From a checkpoint of a small transformer trained on Wikipedia: attention and MLP in parallel.
MLP neurons of a small language model. Each row is named by its layer, matrix (gate and up: input weights) and neuron, and shows model dimensions 0-127. Each number is 128 + 24 x the weight over its row's rms, rounded and kept within 0 to 255. Numbers have three digits each. A neuron's up and down rows have the sign that makes its largest values positive.
After each neuron's rows, "fires after" lists the tokens most often just before its 100 highest values on Wikipedia text that the model never trained on. A number after a token or word is its count.

L8.gate139:096136091126116129158125125140091146095109139116097142136156171135106130142123062145113125127145137124131145091093140121129158159104112132140128061094148126143103096073151109135127110149104144124156101128157086118104122175149127140167161173163110158155142107113129155144120148081131105110136104136066151132108132101126142158137118108109130130092133116167156157103135099162137121135157
L8.up139:118123137144099127150174151149096116163149108153152142174135144117162138129125094134104132108111155101146128164117159130130104158185134146111121125116102138128143157122121150125172127176142092107141089141106143127126123082133127137100114134159148132097127115134139107167169140127119121117121191105113123154122119122165098152134156134143147127117158178154134128122126161116127100153111
fires after: " (" 26, " \"" 18, " un" 17, "-" 16

L8.gate183:113112078088151117116139121091132115111082140135114143122161153152170139135147072118139158131142104123195173094099130128146105160136132129123128144126098128152112129123107142158104139187140164137127110104161107149112139119149116124148137116132117161102131090130147096158147081109099154138177138151150132111137166102086148098132086114094153123140131138122158129132141108202115135126100
L8.up183:077109077172147115105143117137123164156149157128175161143114146154161148134141111104156121112104129142121123121106106128177129136093160126160139124105111123130144169137119106112127148107127092120169119119149154161148101138110156150121100104146137106139110123110178152115097098092162124153130141144118137141143116111118088139121131142136122143147120168147138142130116103108107111143110
fires after: "-" 51, " un" 11, " (" 8, " \"" 5

L2.gate209:131128110152147111150141121156111173108092132133060101122104130154130099091117127124107149124120169097169131160169125151123113132156137155067141126127141112105146117134155115152154139130082103102128124142138128149145113180160131119132138092160110107088132110112140106114123108140129101106137105147137120140113128138138145120156090120143174139146117149154127128119167139154089114144150
L2.up209:108110126172129095125142086142127135069104099099119112115129109106136145122095142118110155124122134117132113186153116168119099085151096095126133113121158162125121117146111133095133140162111141095159145144155137123117141112111140120143133099114099147095169076145186122108090096100155125111151129137121107132121143202135100140123121129125148116126131134171121118102074097098099167144138
fires after: "," 51, ")," 5, " of" 5, "\"," 4

L6.gate67:171110146154161164120138125115115134125162099130123079087162177087134114096119138143119132114120077118150067129130113138126117120181109152107122118083138154174106115178156107099131130183121135150143116121149141147098125136114130155160121079147132126091118121133120168114142153142119128137140077112113131160130092138102138132120150119138156122132139104176113152130110090135139146107163
L6.up67:132147123118135123170157130115142140136164124158102135096133142127188109161115167176092135118124117094116102156104125149116114172139150190147125119117173103097133095110117090129093134177147174115150091145108120144106120116148143088113131149128152115161130130171129169134126100164128124129133156101123120148143129143149132155102163160164100132145138113104112171116119134101145089132077
fires after: "\n" 71, " the" 6, " of" 4

L7.gate7:109121118116133136125118152142168104130115139147115098159078165150142116159105096126141098132146144111084123126123136131118146125161141138111108136110122126131137099096103140105123093143073113107200152112147139129145115130143162124144151126136101123108183132095139116112142140104137126135142110152144160131153156113154111140142133088115109122137094170115129123169134127177099137091146
L7.up7:116115148123136140075155096125107108166105134135133105117088140105156128111146109075118125156150151115120098094131138150113140156133145167121084086066138113082103161124124091146106137143143092123180109094109078072147106097145118106148094140129123111097129125177156102141118138118124105135095122145141119119117146140146145144144144135105130131100123148147082150131151073153135092111094
fires after: " |" 43, ";" 40

L3.gate1:132142077123137144152116138116143130097087108099159100148115153090104148136117150129150128156178146085145153196141128135108100100127099133142120087108161164130161153058138116119141144112116121126155124147139129150092127114152132165104111119073111155145154170110149142125117134124097165109119127093158140107154136152155101116119115177136123118149172142127163118125102122106142074143150
L3.up1:169111129115142112111161094134172101124134136129120112164116083147120128126130133128113106120154151112119128106106108153087112162080146113150114083071099160111101156116129129119151145178127115056140123113101116116125116116110182122108126119107163150103095161089159095137094120103119152108094162119153099119113137177169090145150127117165170114102122101118109140097148131131156088117129
fires after: " |" 39, ";" 8, "," 7, ":" 5, "S" 4, "|" 4

L6.gate185:126141121100154147114123096114129138110096095125105094139156118096141121098103118146127104120144130122147121162144121119135118114169133129139144103105101102117122138111128156114159115145130082174138150134136118147128171100113113137169140119098096115088123139181076138103088103183150147150192102124100137109068159119078133136127165195124175119153112114109141110168107140158121124125144
L6.up185:132170103112186118144114104154127130138159112184145129096168152118140082114154119106130088137100125130139107138134139140110119111126129136063110132114155161099129062176095078159108109128141132104129116138126109139085118141126163114123161106089086128114159107090155091121148126100121178161159135141105104143152142129128146130121123147106098132138133150121098102125137120104135126107088
fires after: " 189" 16, " 194" 14, " 193" 13, " 190" 13, " 186" 10, "198" 8

L9.gate466:132091116101118125114142127151156156136162127059080100107142155086128118164098116151109113138146147142139112098126134141078176079112134147143131138128086146132187112103101100180108137145136094096157153134096138129104095145139158152146154115165139139104133085108111169122142114122122160118149083117086137109124143170154146109117128098134136122144101124160088154125136126126098110103141
L9.up466:149126137114123127117163107144094103143129128091100116127150138069142124131151126126124114137139190093097150118111168164129148074139112124108146131137146096139134137165132148145141150160150122113112128141108119104128079146145122107087099137156138105177174101151141130102102100126137136138179078135089140163087141190103123142154096104116135121114124152146060142141140160163094120120112
fires after: "," 33, ")," 13, "\"," 5, ")" 4

L5.gate394:105116126117135097120084106171136125166121118135111139140182152163128131188128137128106170152177115103106086130131155112069128129138095149127081129131084145109101131122133132106160144116115163129088119127155114144131157141153118106144139130119148138109114136125102167139137129082127123078138107151119138138127172151146112142100073133088160129134185129105116159109154144142138124130157
L5.up394:146141107113143163125121106143090125156181134153188102151132160122118116114145145119142159101135108107097158155131092111101136179170128114159129115096110160115150106084123127105146140106127174148076121145122127135158133129114126079104117154132148128109123111136133128134133153096134151152158094138105128122144149105097139151144165079123159102078104124126155109164160089137116112144135
fires after: "." 86, ")." 8

L9.gate120:144108144187114130105087122164135159158111091153117125153155138122109156157165146131092104186131163113147097178164140085114102127102088118145090113124144121139120113108112186114159147080152099113139119123099120123139134105152075102108128111142110101105107129126105099121121190097140134144124132138147141138144129104140133130133144148125138167135101123116141142113137085140161158111165
L9.up120:115114124106150110134121118113139145140173148087116126144117142121112135151153128142151159115164098126126144155087124144138145152115111148155106161135127164122183130117124085146124139090122115132104108122106123175144117132133184163154104147148114167102105106113110099132098155086085114105142126143076141143127135160135168163117133080120104124144125157146162100119157161141093113122097
fires after: " |" 65, "." 14, ")" 4

L3.gate145:081149137104129101107118148096158112103112150098159123116117121136121137115085106126140118157130128114137125154110095073188126111149108125119148069132115114131101153149118108131148138126086165103192138136153106131119142155094116110139136138097104109130117099088117084166119110150158067140147097150143179162122141165105096166125152122133145136127143134099103129126176130129115136130159
L3.up145:132149136094144160171138114078106106117120100127163170155088143130148121128091078105133134160114138101117147087108142172141173153137109156147133116112132118122128147068136154096101105095143084130133144125123121145143124089118164165127100127130117126097141145142131106116131106146155105091116092129141133112155116102119124150093160133145146124113172152174129131141056105139133073103119
fires after: " |" 64, "|" 6, " –" 4, ";" 4

L8.gate491:067141091170086119138106075136119137109111105105122175089148134109091157156118129150110130138096159125135187119149135089128141130119130143169138051131118111159110124096144105134154150102116118149119121120166125142145140131183136125116147126126143102121116165090149131124130123160128133087084106175078133175129117154112118123124121149107118119131139139141137160134122111116140092135130
L8.up491:124107099165131168188132114154125108102119071119112167155104132129106120129121156132122104148101074182138130137141084148160163132116129143120142138142066112151107126110106098154152147127121171138130081186097137123134140158131099106116119102147148142135129085158134112095107125077075142139144124140139108171096114101113137140129155132114145125100146163106123159105114155147124141112114
fires after: "-" 22, " \"" 20, " (" 6, " un" 4

L9.gate104:096156116122138126131131114085094122146120141139165137113081154105172159140156132111117117160123111110144098071098124142188143106204131070091147120132141135134145193165125118119153118101110154136150141126177132181133131126157143126164156117119100162156129149108156136120098151144138142062118102148131100122100143156130144107112152147096134129133157103132145142179130128129135122106147
L9.up104:129115124149118144154110113132094138128117158125130098130088144146145113142112097158109107126142100096171127119118146146164145130113141119179153106110170104132112133091140102116136118140162103078097134167122138123094120151146129114128120092146135121100125128155156085172056134168109127171114127092147080129123166162131166161123164098094137108111166101124135143143100101147124132176152
fires after: "." 21, "\n" 15, "==" 14, "W" 10, "===" 8, " NR" 7

L12.gate25:133130096108141130091145108121125193161135130117119115091140134142119160149091115101114147108115157101125157091111162135150133125100105150117143117163129146135094120105108144130110170143106116141171096114157116123164141153105102121112129172131128132093128101102141188112109119084152173091139059127104115150125155132081116154109149117139107176171120130153138137180132117146160150091131
L12.up25:126096128132139129131101143090129132113151115148093121075163144116121106150111121138115168165119124122156140134122157112160161141109103158161125095130112106118150118105161122118074196097087122152119103148150110138079161121154139106118182143140076160146171157157098144145100127097123162158112142128099120104121121147115158098103146139093140108100138134110105161126150161181091153150116
fires after: " N" 17, " E" 16, " I" 9, " O" 8, " " 7

L6.gate116:145150159142144135068114123121129111132111102191149123169126135140132127113133126145148116124116128119168133134144133107114164131138113093120103137166135134112152120111154128108113151133145146153164081116149164161141126170116133117093154129159118114177110110114133158119190121146101107114102084114121086139125094090138109133122121138116135127135138081155098196130126117124121157108140
L6.up116:135088127148162119100104120063129119100113120141119175106140158103135103087124123143110109151099126116128151126148104139136156133124152132117128134165096115152168103118126110113116143093095116104112095091171135137139155116121094114138140168158154134157172098125184133077146125097110087136118134123158151146139139147181141129118120078120121101146162119108080165149144126136176144090120
fires after: "\n" 100

L7.gate347:106128135169110168133109113167102155123141149144096110147096121142143114115139144147154113101139121144159085130150137144160156092089114135140103105095094131119125168125135142110153120096109076143116067159145130127132094097145083122114117144110158149082104119142143102119135168150126124123146138154159157092111111083095132084126114175139161112151079100113146150162125136135160124150117
L7.up347:113087131129118180139137157124106144143137123126096084108101141079141129132137081110107160156135105153200145102096104109117167152119122117166161078107095163137161115110157148107119133080118120171122105141115151107140122131121080172140118091134150115127139131159097148155140124163114127095185099145124136114147133156087146166118153147129116139100123153170162078116120130157139105136150
fires after: "." 31, " =" 28, "==" 4

L5.gate454:146133142154133114148126092123129120099149091141109086150128160123068109160107148137123109141116165117135084141135110099092170098115107174142149095092077167104144132129127119140127155132144109119144126103126102112117124117146155135140150159140102155125124147196092167092101131176157164167126134109138137086109151150093124144120133120162135153125145126157097133142088120096127122170142
L5.up454:141180136164168145143139116129135153179145113128106101158107162135109092153108135126128110063139107150151075079118132123079106086143125155135149130099138116065108112115164132109138084131155109144125133095118123131111121122185129092102147157152117101113103114116093111103173140148127153164119168102164104117161114156142167086160123148134120096152109119140093125142134175126140125158116
fires after: " 19" 15, " 189" 12, " 190" 11, " 193" 7, "199" 6, "197" 6

L8.gate298:154130111105146117101176120139107164163109103186121135094146157106121114142175127134107154115105118107094143155101107135137140118165098158133167160122142126150129161120145121136143111140159177165135122106158139143134167125109143043095139110176065138144136081105187154086133121149109114123123131133161108134109126151100138097138119132136132138114145150154121136152080092176129127135113
L8.up298:122123146135115157097126120110174152096107118175125101113113090143123150148139177148104106164101097137129129120114173126089118130125154144076140124122163088140118139122111074151124133098100084160164121121137101160157136101140097124140152121163165129076135110166145133086168142134123130130140106088113083136121117104116137134100148123071149111128134156091131154122091138146106154155134
fires after: "\n" 39, " design" 7, " E" 4

L12.gate232:116098101102153149130107085112099176119111099152123080153175174109097139131098170168133149114184130113111141145108144144095173109147170148129083118076142152116125177116126121101107153139133115144171126140128150168099152102054130137135150115125110124138147094151132135125114089165140100165154083109135106129136150146096121141143106103113122145161138122105140152167114107120138146130123
L12.up232:173120126133137134110157139186094110088091158166110100147105168096093116156125097124118146115107126146105158157105110145156149064114149177064139128156127107105122144130119166119116129167150128154116126146111149153140134132096140150130175138135114133103112152107093110115130129162143117115119165096164129131175139091104135186140097122115155135123148110133150102155134109096120125094142
fires after: " 17" 17, " 18" 14, " 19" 11, " the" 8, " m" 8, " 189" 5

L7.gate67:100122099153112122105107134094132112096137106117123130136119151115107122125161118132106155185135137129117124101117087131132148132135123140110168061084154128113152165129131111164136123122114134144086115129127184117151107148126149102143138099135096087152165135123126136097133097149180131137101088119106131126077130092142116131111151109125149123120143114152122103142095151134113150076130
L7.up67:155137104127117089127111186091154103122155139156155148161152085120139137159108130091163077157126126088107152106157160191142103139122143114090164135157128129138125160118053132111117140108108080087108066118090153137151143123115116111131136104122095090129144126114137139102131142148119114119165102120130123103102146074098099118113142136090132125134123128141162107157153123128117158134101
fires after: "\n" 66, " •" 4

L8.gate310:131124118139133087145074117155116122108152154116143139153127129170105137137122080130096107128144172106113113093179132101167122079108091165120098107115102165129144126108150117136111148144080140152122115152151102130133127176137180143181162149148105142150130116088126150115139091146130131146122127128131194120143140118125141152144106135139121133116123142133148097147132113156165125100132
L8.up310:168088129142129098144162120122108112097114129117139133184078150095121148113129161144097137130142160102157149109109100138137118120163080092127101142148127113132124150123107164124102135130131147085103181127166123098154102154143076108122135120124151099111157138117078134084128150158158148111119136147182104123108115142102132097110149117121178098117105185111140166145102134110163134111149
fires after: "-" 28, " (" 18, " un" 5, " \"" 4